config.yaml
num_hidden_layers: 21
hidden_size: 256
num_attention_heads: 4
num_key_value_heads: 4
head_dim: 64
intermediate_size: 1024
vocab_size: 32000
hidden_act: "gelu"
norm: "layernorm"
norm_place: "pre"
norm_eps: 1e-05
positions: "learned"
qk_norm: false
attn_scale: 0.125
bias: "none"
tie_word_embeddings: true
parallel_block: false
init: "normal"
init_std_qkv: 0.0237
init_std_o: 0.00365
init_std_up: 0.0237
init_std_down: 0.00365
optimizer: "adamw"
learning_rate: 0.00212
beta1: 0.95
beta2: 0.99
weight_decay: 0.074
lr_head: 0.00993
max_grad_norm: 2.0
warmup_steps: 272
schedule: "wsd"
decay_fraction: 0.918
decay_shape: "linear"
final_lr_fraction: 0.0
batch_tokens: 65536
max_seq_len: 1024
doc_mask: false
train_tokens: 463800000
max_steps: 7078
dataset: "wikipedia_en"
MLP neurons of a small language model. Each row is named by its layer, matrix (down: output weights) and neuron, and shows model dimensions 128-223. Each number is 50 + 10 x the weight over its row's rms, rounded and kept within 0 to 99.
After each neuron's rows, "raises" lists the tokens whose logits its output raises most directly, leaving later layers aside.

L12.down579:46 67 50 41 50 38 56 57 54 49 40 25 56 64 56 51 85 62 47 42 53 46 60 57 49 43 55 42 59 43 49 57 53 41 42 48 45 56 44 63 53 44 49 57 41 48 38 65 62 27 63 50 56 64 28 65 73 55 60 37 35 56 45 36 52 41 56 53 53 53 56 48 49 48 67 45 32 57 29 57 57 44 33 54 51 55 71 52 42 46 67 51 44 54 47 51
raises: ",", " 2010,", " 2009,", " 2025,", " 2021,"

L14.down858:60 56 60 59 45 55 55 58 57 45 54 30 48 47 69 34 46 66 64 38 33 52 63 58 62 40 48 50 62 65 63 55 46 50 42 47 63 62 60 56 50 53 53 65 60 54 56 52 63 27 34 41 57 41 49 74 58 50 61 33 50 58 44 41 70 45 67 41 51 56 44 46 58 44 38 58 33 55 25 43 63 56 34 66 56 55 61 54 40 33 49 59 38 67 43 38
raises: ",", " they", " he", " she", " 2010,"

L16.down504:60 35 57 37 46 47 48 58 44 65 63 51 40 52 40 49 39 57 31 74 50 39 43 38 66 56 44 34 44 49 46 52 55 58 54 41 48 58 39 59 50 51 48 45 42 44 32 41 50 88 39 72 54 43 48 57 45 59 57 38 35 43 64 42 51 41 46 28 64 66 45 48 49 31 53 59 58 59 66 53 28 55 49 62 52 47 53 56 30 53 58 44 42 40 44 69
raises: " |", " –", ").", " =", ")"

L12.down336:45 59 57 58 41 70 56 57 49 60 47 54 45 47 52 41 47 24 54 88 53 50 44 58 50 60 49 49 49 63 32 23 38 51 56 64 44 39 57 59 60 55 36 58 64 43 59 47 49 39 61 59 47 73 40 54 50 66 62 54 53 57 27 30 42 48 58 51 48 58 48 36 53 53 37 60 52 43 36 54 59 49 43 48 48 41 55 35 27 37 48 45 67 53 46 57
raises: "\",", "\".", ".\"", " itself", " latter"

L12.down118:51 34 72 44 50 69 47 53 53 25 50 59 65 45 50 48 50 58 50 56 52 45 40 29 54 45 48 48 60 54 34 59 49 72 56 72 60 43 41 67 48 47 69 41 40 41 62 58 56 43 44 51 67 40 44 56 53 52 49 46 54 44 57 35 31 41 61 40 50 48 64 52 63 56 42 46 48 45 64 48 58 63 64 58 31 41 51 39 68 46 47 53 36 57 47 41
raises: " their", " his", " it", " this", " its"

L15.down186:45 49 39 33 55 42 56 54 52 63 65 49 63 58 49 81 45 42 48 61 57 47 32 38 37 46 50 44 50 38 33 31 44 53 44 69 54 64 59 61 43 34 43 35 47 48 48 58 71 71 47 49 60 49 44 35 56 56 71 53 47 45 54 47 24 57 43 42 51 41 37 43 45 39 52 47 43 44 63 36 33 63 37 34 59 55 50 42 48 41 46 62 67 51 38 52
raises: "\n", ";", ".", " |", " while"

L16.down481:59 53 55 50 60 56 50 46 50 49 59 49 47 48 52 55 84 17 21 32 58 54 30 57 55 57 39 38 53 58 42 58 45 48 54 63 48 55 63 58 42 50 64 49 66 43 36 33 58 62 62 52 43 57 37 33 54 62 45 44 29 44 56 57 45 42 57 58 49 49 46 43 52 54 56 43 70 52 44 44 53 55 54 35 56 67 48 69 51 37 37 68 34 50 44 65
raises: ".", " 2025.", ").", " 2022.", " 2023."

L15.down952:38 45 57 48 44 50 59 58 41 62 47 45 47 75 37 58 66 51 24 83 54 46 50 33 47 61 42 37 36 40 42 36 48 70 37 72 43 55 54 48 28 45 50 50 60 55 47 56 40 52 52 69 57 61 61 41 44 50 53 53 39 60 43 48 49 58 46 64 33 55 48 49 57 24 55 42 47 58 48 62 61 46 60 40 54 40 32 31 40 47 47 42 47 51 55 66
raises: " ", ";", "-", "\n", ","

L6.down934:58 38 60 45 49 42 56 60 44 50 60 57 56 40 31 67 35 54 64 56 61 34 43 51 40 48 60 40 63 50 51 58 49 57 29 47 39 69 39 55 68 56 52 39 58 55 43 72 56 41 38 68 41 54 35 62 52 56 50 62 43 56 80 54 36 46 47 48 46 54 49 60 30 35 40 67 53 61 54 47 33 40 42 51 56 56 52 60 54 63 45 50 54 70 47 42
raises: "\n", " ISBN", "rath", "===", " ===="

L14.down672:68 50 51 37 49 60 53 46 51 53 57 54 41 57 58 57 73 59 63 56 58 48 38 49 45 55 41 61 64 38 55 43 55 25 43 57 40 53 62 47 61 51 48 48 57 39 48 49 43 44 62 52 84 55 36 70 51 43 46 38 60 37 46 49 56 57 48 44 43 38 41 43 43 55 47 53 57 50 58 61 38 31 40 23 49 45 34 49 60 53 44 65 47 47 58 57
raises: "4.", "5.", "6.", " 2025.", " 2017."

L14.down536:43 53 61 60 51 59 59 42 63 52 58 57 47 50 46 48 54 58 64 31 49 44 58 44 44 54 45 47 60 53 55 61 47 51 20 52 58 63 46 64 61 41 41 52 54 53 51 53 53 74 31 45 48 50 51 54 54 57 56 50 43 64 52 50 52 39 34 52 51 40 51 46 35 37 50 69 30 68 34 59 59 29 40 39 34 48 38 48 53 54 35 47 53 42 27 50
raises: "ities", "\n", "===", " Year", "s"

L11.down327:56 59 53 32 64 59 64 50 52 39 48 57 58 38 49 50 40 90 36 81 40 60 32 40 43 50 44 43 55 43 52 61 48 61 30 46 58 43 50 32 58 56 60 54 59 58 60 57 61 48 37 37 42 47 47 52 42 54 47 43 50 58 55 59 62 43 65 54 68 53 47 53 47 49 62 48 44 58 45 45 38 65 47 45 54 58 62 41 51 45 48 57 42 48 46 35
raises: " another", " its", " his", " an", " a"

L16.down987:60 54 69 38 41 48 49 45 45 51 49 58 38 28 45 53 49 55 41 24 50 40 60 57 43 45 34 54 45 55 54 63 69 56 46 59 34 74 48 45 59 46 68 43 60 65 54 49 52 38 61 65 44 37 47 42 65 57 29 53 43 36 49 42 37 50 41 57 42 54 48 45 63 63 46 37 61 24 55 65 51 39 54 62 57 40 49 54 63 61 43 57 42 46 56 57
raises: "er", "al", "ers", "ar", "ability"

L15.down906:48 52 59 45 38 65 31 58 58 40 53 43 42 36 50 50 45 83 44 47 58 54 51 73 40 51 45 30 56 35 58 54 57 53 66 48 70 55 29 52 74 44 54 25 54 69 41 53 49 58 48 47 51 56 46 55 49 49 57 47 49 55 50 55 58 62 40 47 45 57 27 36 36 40 52 48 43 48 36 65 50 42 53 32 63 63 49 45 52 26 53 35 49 49 32 46
raises: " to", "'", " by", " through", " from"

L15.down548:48 36 36 57 48 54 50 56 60 45 63 45 46 40 32 36 64 39 46 29 56 33 50 67 51 44 42 45 48 41 47 30 71 46 65 41 54 59 55 63 50 31 64 54 59 58 38 58 68 57 55 44 36 59 33 33 42 60 55 45 37 67 58 57 71 59 57 51 66 56 50 51 60 44 68 49 28 48 55 46 63 43 30 74 55 55 60 65 57 30 42 64 26 70 37 42
raises: ",", ".", "),", "|---|", ")"

L13.down688:28 66 51 50 43 64 44 52 44 42 54 51 56 43 58 55 54 48 53 42 49 72 44 50 39 67 49 51 40 53 54 34 42 52 47 67 53 39 66 61 55 37 34 48 44 43 60 41 51 46 56 59 57 67 33 62 59 53 48 67 53 23 39 53 52 52 52 50 48 45 61 42 51 54 45 45 56 59 38 46 48 61 36 47 57 39 55 51 50 41 47 30 62 55 59 49
raises: "\".", ".\"", "\";", " else", "ever"

L16.down117:32 47 61 46 40 68 38 40 41 46 39 60 43 35 71 47 58 62 48 99 42 45 58 51 68 50 57 60 42 63 54 66 54 51 38 49 58 60 46 64 54 38 48 30 46 64 48 54 52 49 65 43 57 45 54 39 53 53 49 62 46 42 50 62 37 56 54 47 48 41 35 57 51 45 47 48 48 51 53 53 39 48 64 47 49 46 47 31 49 60 37 41 49 52 48 33
raises: " a", " its", "\n", " the", " an"

L12.down501:51 55 63 39 56 73 50 62 52 53 34 34 77 38 68 54 54 33 62 86 43 52 50 47 48 47 63 44 44 71 36 64 37 37 49 48 58 52 47 45 55 42 52 54 54 39 66 47 61 39 50 54 65 49 59 62 53 42 50 40 44 61 42 34 60 38 64 44 41 55 47 64 52 61 40 56 50 56 35 29 41 52 66 44 48 40 63 47 48 49 46 60 50 49 40 44
raises: " she", " he", " him", " her", " She"

L16.down54:46 46 63 48 44 36 56 44 33 26 48 48 69 55 59 58 63 69 51 47 72 72 43 41 65 41 59 34 63 62 46 55 53 36 59 59 55 33 57 50 55 38 54 58 47 43 58 59 43 57 55 53 45 53 43 35 39 42 47 49 39 50 64 44 60 46 44 40 41 51 36 46 72 45 55 58 50 53 54 62 61 44 62 47 39 40 41 40 55 47 46 49 55 37 65 52
raises: "ed", "ped", "ated", " up", "late"

L15.down458:38 42 66 60 47 43 42 52 46 37 66 56 37 54 47 42 69 78 47 28 56 52 49 73 48 49 36 49 54 54 51 56 40 62 49 56 16 61 52 49 56 52 52 37 52 57 48 32 55 56 44 59 29 64 56 51 65 61 55 50 51 62 54 33 41 58 38 62 44 45 33 47 38 47 46 42 40 55 51 57 62 37 42 53 65 22 46 60 62 35 44 57 37 51 64 55
raises: "s", "os", "ities", "ists", "ist"

L13.down626:43 48 68 50 53 72 24 32 43 38 47 45 34 54 62 66 66 39 54 74 34 52 59 54 56 70 41 57 52 61 48 44 47 53 49 58 45 48 47 40 59 67 53 53 47 50 46 38 57 63 50 50 54 62 58 43 61 41 51 52 64 43 56 45 56 52 62 68 34 41 64 57 47 38 42 44 50 45 39 55 67 30 48 33 56 40 56 41 65 53 64 44 51 61 59 49
raises: "-", "i", "a", " of", "c"

L14.down636:45 44 64 54 75 57 50 44 47 50 39 58 51 41 68 54 54 44 63 38 33 43 42 53 46 37 54 54 45 60 55 49 47 68 43 41 57 69 49 39 40 46 65 51 41 53 30 47 45 37 49 30 39 42 53 56 60 54 51 59 50 41 63 61 39 77 49 50 42 42 58 52 50 45 35 39 66 59 73 48 56 49 52 49 66 50 59 44 67 66 60 56 45 57 48 53
raises: "n", "e", "r", "ns", "p"

L14.down994:53 51 46 39 40 35 42 45 55 58 77 58 63 50 43 60 65 43 42 34 57 54 47 58 49 51 59 59 53 56 42 52 43 55 60 51 54 55 53 58 38 50 77 49 57 42 46 49 47 56 50 52 61 57 30 41 47 52 62 55 49 50 40 54 43 51 62 50 49 47 41 40 36 36 52 47 56 45 26 68 55 40 57 47 44 63 43 56 47 49 31 58 58 56 44 73
raises: ".", ").", " since", " 2018.", " 2015."

L16.down673:50 29 74 51 42 54 65 44 45 50 66 56 55 40 50 58 31 57 59 48 45 53 31 43 62 55 50 45 57 54 36 72 66 38 57 64 54 44 51 59 60 50 68 37 56 49 61 49 65 60 61 52 45 38 48 41 46 48 63 34 32 54 55 49 46 30 54 51 52 41 54 52 47 69 56 60 46 50 46 50 57 59 55 43 51 54 37 36 43 49 45 62 47 60 46 74
raises: " which", " whom", " them", " their", " these"

L15.down393:61 40 40 40 34 61 57 38 44 56 61 52 25 49 46 38 53 59 54 99 65 50 47 42 55 47 53 53 57 56 50 58 52 46 25 59 46 56 52 41 28 52 40 31 37 54 43 65 56 46 55 67 57 47 65 36 41 48 48 56 40 52 67 47 45 56 53 50 54 26 56 60 45 53 55 58 33 50 61 50 41 55 52 46 41 41 57 59 35 60 45 53 53 60 37 47
raises: "\n", "===", " The", " |", " \""

L15.down354:23 66 59 59 69 72 39 46 35 46 59 46 35 47 59 55 43 59 43 58 29 39 32 62 60 55 50 64 56 32 50 52 59 49 45 32 61 51 38 47 48 43 45 46 63 55 50 36 55 46 63 31 40 43 50 63 71 42 57 54 32 42 74 65 60 44 31 40 48 44 61 33 46 36 58 60 50 67 46 54 55 63 60 57 55 51 48 53 49 54 33 51 41 39 42 60
raises: ")", "),", ").", "):", ");"

L11.down810:43 46 57 50 45 58 45 47 62 50 42 50 46 43 51 65 36 80 34 69 52 59 23 47 43 55 40 47 54 71 50 52 53 57 54 49 67 76 59 61 61 58 55 47 50 55 46 20 50 50 48 49 59 45 56 48 30 61 51 66 29 57 51 51 58 49 54 48 62 45 57 64 52 43 48 41 44 52 37 46 48 59 56 64 40 48 61 64 40 44 44 52 34 39 46 51
raises: " him", " his", " their", " another", "tto"

L15.down545:44 65 61 48 51 59 47 44 52 37 54 47 51 39 42 39 52 33 44 35 52 55 47 44 63 63 52 51 45 56 63 44 45 70 44 56 56 47 34 56 42 60 64 53 61 59 42 52 50 62 41 51 64 54 41 76 45 66 43 45 31 43 49 46 34 44 54 53 38 51 55 44 46 44 48 30 68 59 43 41 45 46 37 54 48 64 50 72 64 60 44 43 45 37 48 39
raises: ")\"", " origin", "\")", ")", "pl"

L14.down888:44 40 47 44 45 49 40 57 54 57 55 59 45 63 55 46 43 00 51 75 49 60 45 55 47 36 36 32 49 50 54 54 57 56 53 59 40 41 46 48 57 62 49 53 52 52 47 50 64 50 56 46 43 51 49 49 42 40 47 47 56 53 56 59 32 28 61 64 39 46 59 41 45 51 46 61 55 56 76 46 55 59 43 55 63 38 45 61 61 52 38 55 41 42 53 39
raises: "ical", "ator", "ium", "ian", "ous"

L16.down925:68 50 48 49 69 50 58 46 50 52 65 56 45 62 22 54 92 54 39 33 57 52 41 58 46 37 61 42 48 33 44 52 46 60 47 48 62 45 60 47 40 48 56 40 49 56 44 45 59 43 43 56 54 45 44 48 47 47 53 49 55 48 58 49 24 46 37 56 40 45 45 50 44 39 41 53 47 53 57 55 42 34 52 18 60 41 35 48 53 53 60 48 48 47 67 46
raises: "\n", "\"", ":", "\".", "d"

L11.down476:51 41 47 41 36 50 65 57 29 59 64 56 58 54 35 55 35 43 42 81 53 52 34 44 55 63 45 59 54 32 49 43 38 47 40 60 23 51 62 41 54 46 50 50 47 71 51 57 55 53 50 63 66 58 57 39 62 68 65 66 56 44 50 61 51 51 41 52 58 58 32 32 51 43 56 47 47 40 64 50 37 41 59 50 57 57 58 53 47 50 58 61 59 38 28 62
raises: " |", "),", " -", ").", "---|---|---|---|"

L11.down470:50 63 63 63 65 69 51 52 40 59 45 49 70 47 63 48 54 72 56 50 68 48 53 35 67 63 59 51 37 58 64 58 40 52 50 51 62 55 49 68 45 34 43 54 53 65 46 33 32 51 48 51 44 48 45 44 43 38 55 38 45 51 47 51 42 45 77 66 52 44 56 61 44 45 47 42 55 73 28 30 59 58 69 47 47 38 41 42 52 55 38 50 51 36 53 49
raises: " she", " he", " him", " her", " respectively"

L15.down159:58 48 46 48 54 49 64 36 35 41 60 58 58 65 44 39 99 44 61 41 39 49 62 50 40 53 60 44 56 42 43 45 53 45 54 47 39 53 54 65 21 47 58 41 61 51 51 45 48 45 42 57 54 68 51 45 68 57 47 47 64 45 64 53 49 52 59 47 32 38 57 35 56 43 60 55 51 71 41 45 64 49 49 47 51 47 60 48 44 46 41 45 56 48 63 46
raises: "===", "|", "==", "-", "8."

L16.down327:46 56 62 64 34 51 43 47 54 40 54 51 42 74 63 23 53 28 52 31 44 54 57 54 52 56 62 49 43 46 63 41 46 60 41 25 48 61 50 40 53 49 48 68 53 70 67 55 54 41 44 34 49 50 55 66 66 51 30 70 43 37 47 49 48 60 32 55 44 62 52 63 76 49 48 45 56 52 53 41 41 49 52 49 51 43 52 43 65 54 47 41 54 55 60 48
raises: ")\"", "\")", ");", ")", "]}"

L15.down600:39 41 47 46 56 58 49 56 57 55 45 34 64 59 52 54 53 33 72 33 34 32 60 52 58 40 55 49 40 65 45 48 69 57 50 60 42 71 51 52 45 29 55 71 50 49 47 57 61 37 44 64 66 48 50 49 38 59 67 65 36 55 62 45 44 54 50 54 48 47 50 55 43 40 59 41 49 30 39 64 53 46 57 45 49 64 51 43 48 52 61 49 45 37 51 32
raises: "nt", "yn", "cy", "ry", "ried"

L15.down955:37 52 53 32 47 47 52 50 58 54 68 42 43 63 72 58 59 60 51 39 47 43 58 63 49 43 35 40 47 34 34 48 61 61 44 56 61 56 52 52 53 40 56 53 38 61 52 43 57 59 43 61 58 49 40 50 64 63 49 45 55 42 51 52 61 36 58 41 47 53 47 32 47 45 46 64 44 52 34 54 52 49 23 50 64 54 45 38 59 42 46 43 40 61 34 49
raises: ",", ".", " point", " time", " alone"

L13.down321:38 35 61 41 54 42 41 54 37 51 50 67 47 52 48 49 57 38 61 09 42 39 52 46 59 52 57 48 62 29 62 61 43 50 42 50 45 56 67 46 47 58 66 57 58 61 51 51 54 59 55 43 39 38 38 52 74 38 65 64 43 58 52 32 51 57 39 44 71 50 62 45 49 56 64 46 41 44 65 42 58 40 32 55 71 33 57 53 57 43 44 48 32 57 45 57
raises: "ability", "coming", "able", "ers", "scale"

L12.down880:19 57 53 65 61 41 57 61 36 77 46 53 38 41 40 43 32 51 39 58 37 47 48 58 64 69 59 28 47 48 48 58 45 51 57 69 32 61 63 61 60 46 43 51 65 53 44 38 50 68 43 37 56 59 49 50 57 69 39 47 50 44 56 38 61 37 55 40 42 47 45 50 60 35 57 43 46 48 50 53 60 53 78 51 44 48 48 57 40 53 58 53 57 47 48 42
raises: ");", ").", "),", "):", " attach"

L16.down146:65 53 52 56 44 65 46 45 38 54 37 48 57 44 53 59 48 75 63 51 55 56 58 33 57 61 49 44 57 44 65 50 49 58 44 48 38 30 45 56 28 41 56 47 38 45 54 47 42 32 47 49 57 60 57 47 43 42 37 53 53 56 69 47 55 56 38 68 42 39 51 54 55 54 54 53 53 56 39 47 46 50 39 44 54 63 39 51 34 42 21 61 68 35 75 68
raises: "ed", "ified", "ized", "ated", "aged"

L16.down816:49 52 51 37 51 64 71 35 44 44 62 54 44 43 36 76 69 74 38 41 68 56 40 62 47 69 47 32 53 40 48 54 56 61 65 57 32 52 61 46 41 39 48 30 58 61 40 37 50 55 29 53 45 49 40 64 45 57 56 36 43 51 47 51 48 22 49 47 40 65 52 39 41 62 60 50 36 44 50 57 63 50 49 36 65 82 36 52 50 49 53 36 46 36 39 59
raises: ".", " by", "′", ").", ".\""

L14.down490:51 30 62 51 53 51 54 47 49 59 71 63 55 64 48 64 79 70 38 62 64 42 30 57 42 48 42 47 49 50 48 32 53 42 45 53 46 50 48 54 64 54 49 37 42 60 56 54 41 46 38 56 59 59 47 46 46 57 57 36 69 62 50 39 26 51 53 48 37 55 49 56 61 61 47 53 57 61 56 34 47 44 47 62 51 54 42 36 47 61 58 65 46 44 42 48
raises: " 2017", " 2017.", " 1978", " 2017,", " 1992"

L13.down118:56 51 61 47 39 31 48 45 44 53 39 47 49 59 30 49 67 46 42 92 45 71 44 58 47 52 53 56 51 57 59 36 52 43 40 57 47 58 36 45 47 46 40 46 60 42 41 40 54 79 56 51 59 64 53 44 44 58 65 59 43 49 66 41 37 48 46 46 50 41 36 49 38 48 62 43 53 66 43 40 36 57 43 47 45 55 46 52 59 42 50 52 60 58 42 48
raises: " |", " In", " ", ")", " in"

L12.down947:57 45 56 48 65 60 47 51 49 54 55 39 50 57 43 52 63 83 43 18 41 47 33 66 41 56 55 42 40 40 57 45 63 49 46 45 50 51 45 66 48 41 42 41 47 71 57 41 41 72 43 41 57 51 54 59 46 51 48 65 37 63 87 64 35 62 33 45 45 49 40 56 56 60 49 65 60 58 75 53 46 44 64 48 48 45 40 42 58 49 36 60 48 27 26 58
raises: ")", ").", "),", "\")", ");"

L12.down969:44 44 43 39 50 39 57 54 53 44 52 42 44 47 54 49 49 56 51 55 52 53 43 38 43 41 54 48 37 69 62 59 54 60 36 68 49 51 41 43 53 55 66 44 56 43 55 32 58 34 57 54 62 35 47 44 42 43 59 56 48 41 64 34 66 40 61 54 60 42 45 56 60 66 39 40 52 44 37 54 58 61 77 37 37 56 65 56 36 62 54 56 39 49 42 69
raises: " their", " the", " its", " his", " these"

L16.down376:55 50 70 62 56 56 55 41 39 36 46 39 44 65 39 55 39 46 45 57 40 51 50 58 60 31 56 57 53 63 42 54 51 63 53 51 40 45 66 44 37 62 57 67 58 59 59 45 44 39 66 50 61 50 63 50 48 42 57 43 58 53 63 50 29 63 46 58 54 53 53 48 58 58 34 34 54 47 53 63 59 47 41 39 57 31 41 53 52 50 53 57 63 55 74 51
raises: "d", "t", "ft", "y", "ts"

L15.down522:42 37 51 60 59 38 52 41 54 44 42 50 58 59 61 54 56 35 61 41 35 42 56 62 52 58 44 50 39 65 56 46 43 52 53 56 42 48 40 37 38 57 43 59 61 56 51 66 70 49 70 48 60 31 57 46 49 45 46 46 62 36 30 48 45 68 55 71 47 40 39 63 62 57 41 50 51 58 59 37 43 50 56 36 41 28 55 52 45 39 50 56 40 53 50 52
raises: "ic", "al", "ium", "ous", "ian"

L15.down331:50 41 54 43 48 64 55 59 42 44 55 53 39 67 43 61 99 49 49 39 66 48 49 48 32 65 42 66 46 36 50 42 49 48 48 59 49 36 68 36 23 61 47 53 49 48 54 50 44 50 45 66 51 68 61 48 50 53 50 62 45 41 49 68 48 48 35 70 17 42 56 57 58 36 45 52 45 40 51 52 44 51 55 42 57 35 47 52 62 53 36 42 65 50 55 51
raises: "-", " ", " |", "5", "==="

L16.down184:40 63 46 43 49 57 45 61 72 53 45 61 57 54 31 61 99 61 43 33 57 59 34 57 47 47 45 54 50 53 45 48 45 55 48 47 57 61 56 50 24 44 51 54 44 52 55 52 38 55 59 50 51 55 60 37 55 56 51 62 60 65 47 62 65 50 46 42 27 51 55 52 48 48 66 39 40 56 42 45 56 46 44 45 46 36 52 45 42 40 46 53 52 49 43 31
raises: " ", "-", ".", "ze", "lost"

L16.down890:48 57 42 73 36 56 51 63 45 41 64 69 32 42 48 24 61 52 45 46 66 51 56 59 62 58 69 67 56 39 58 67 57 42 46 59 41 62 47 35 47 56 42 47 55 49 60 31 39 48 45 54 44 59 49 55 43 47 47 65 64 57 49 45 45 70 52 56 42 70 49 40 44 63 47 51 47 31 56 58 58 44 46 57 36 51 30 42 50 59 33 58 45 42 59 47
raises: "s", " approval", "ial", "si", "so"

L15.down64:50 62 57 42 36 49 49 37 53 51 66 48 61 54 44 46 45 58 41 57 47 41 55 40 50 59 49 51 57 38 66 37 62 73 43 54 52 47 45 47 52 39 39 52 50 48 39 46 31 67 67 47 57 57 36 69 46 53 67 38 45 59 58 44 45 49 50 50 30 51 53 47 49 39 50 46 56 61 54 47 66 52 44 49 55 42 47 60 42 37 57 47 59 49 48 38
raises: " of", "\".", " a", ".\"", ","

L15.down322:48 38 52 49 45 52 62 33 51 44 38 33 60 49 44 47 34 69 35 99 59 59 45 48 40 55 39 72 45 54 37 59 56 57 52 50 37 71 51 44 42 40 40 45 56 60 44 38 39 52 57 60 60 47 35 49 60 53 59 45 44 55 56 65 49 53 57 36 57 48 61 55 58 53 53 34 53 50 43 61 61 63 65 46 34 35 64 36 48 43 46 52 36 53 47 56
raises: " a", " the", " an", " The", " when"

L16.down668:55 40 58 48 47 55 53 33 38 32 46 55 64 54 69 47 50 52 60 24 36 41 54 60 29 66 50 48 48 51 58 50 39 61 51 56 46 47 34 51 61 37 52 50 54 61 51 46 59 44 75 48 59 43 45 52 59 44 52 63 52 42 51 58 55 43 47 24 45 57 61 43 32 60 48 46 54 49 60 43 45 62 66 53 66 48 54 62 58 54 52 57 52 44 50 54
raises: "),", ").", "1)", ");", "):"

L11.down670:52 42 49 34 45 62 43 66 32 35 53 59 56 51 50 50 65 79 42 78 65 66 41 41 51 35 35 52 52 50 40 59 69 56 58 44 57 46 47 39 60 50 41 57 52 68 47 38 52 51 46 55 39 57 38 41 46 51 43 44 49 44 53 67 33 53 54 50 73 59 59 43 52 72 52 30 21 61 41 66 45 51 55 50 40 45 54 23 51 49 45 46 49 53 62 38
raises: " the", " its", " a", " it", " him"

L15.down720:65 46 40 39 57 47 57 38 58 35 57 50 56 44 27 40 99 50 62 77 45 39 28 48 52 69 32 46 54 38 47 49 52 44 49 50 46 40 40 45 40 64 39 63 44 56 60 61 46 35 63 38 60 61 48 64 76 53 44 48 63 56 46 54 62 48 56 35 38 45 55 49 45 58 46 55 47 46 33 48 57 40 51 29 65 50 64 61 41 57 45 49 55 58 60 37
raises: "\"", "\",", ".\"", "\".", "==="

L14.down753:47 57 60 53 50 45 49 40 40 54 43 60 51 31 46 49 55 74 34 96 58 60 36 62 53 41 48 51 63 56 48 51 50 48 43 43 61 50 30 34 50 49 50 67 43 40 65 43 51 55 63 37 45 50 67 52 51 48 62 47 21 53 59 49 53 49 50 25 51 42 34 47 72 46 45 38 49 54 52 47 48 61 52 49 41 55 51 56 55 45 56 63 37 51 51 60
raises: " the", " a", " his", " an", " us"

L16.down577:37 58 60 55 42 54 26 42 51 44 51 35 42 50 61 43 47 39 44 52 43 45 50 54 52 60 57 40 41 43 62 45 56 62 42 46 46 53 34 57 45 45 57 67 57 67 70 58 59 45 51 35 52 45 51 69 61 45 35 61 32 39 50 54 51 42 50 38 47 76 53 57 64 42 47 42 46 68 57 44 43 59 56 53 52 54 52 67 57 68 47 42 57 48 47 52
raises: ");", "),", ")", ").", "):"

L15.down145:43 50 56 48 48 44 53 39 45 64 59 51 29 55 62 52 57 59 70 09 50 50 52 39 65 41 60 57 45 49 47 50 31 67 50 64 35 49 59 38 49 40 42 50 44 60 44 50 49 50 60 39 48 65 58 55 54 61 64 53 45 38 35 42 50 61 56 50 45 45 71 46 52 57 51 47 53 46 47 29 47 55 60 41 48 55 34 31 66 55 71 68 56 48 56 36
raises: "n", "r", "ev", "i", "g"

L16.down435:47 57 53 52 47 49 50 36 49 53 55 64 31 43 54 55 62 27 69 72 44 68 53 56 51 59 41 46 43 51 53 52 62 51 59 41 50 61 52 53 46 54 45 61 56 59 38 43 55 39 57 50 46 40 61 53 46 33 52 49 48 47 57 47 55 55 48 47 64 41 59 51 44 47 29 47 53 32 62 50 57 60 51 36 42 55 44 63 38 53 55 72 60 55 67 41
raises: "a", "am", "i", "as", " Nations"

L14.down575:60 52 49 41 42 48 55 59 63 29 49 50 55 41 63 43 46 86 64 48 42 52 35 66 53 35 21 54 56 65 66 55 48 45 49 52 51 61 37 65 56 49 69 48 42 47 66 49 55 31 41 38 62 58 69 53 46 45 66 42 51 43 39 42 65 37 70 36 60 55 60 63 64 52 39 54 34 53 32 49 66 51 58 50 50 50 54 52 44 42 46 63 47 66 49 57
raises: " the", " these", " this", " its", " it"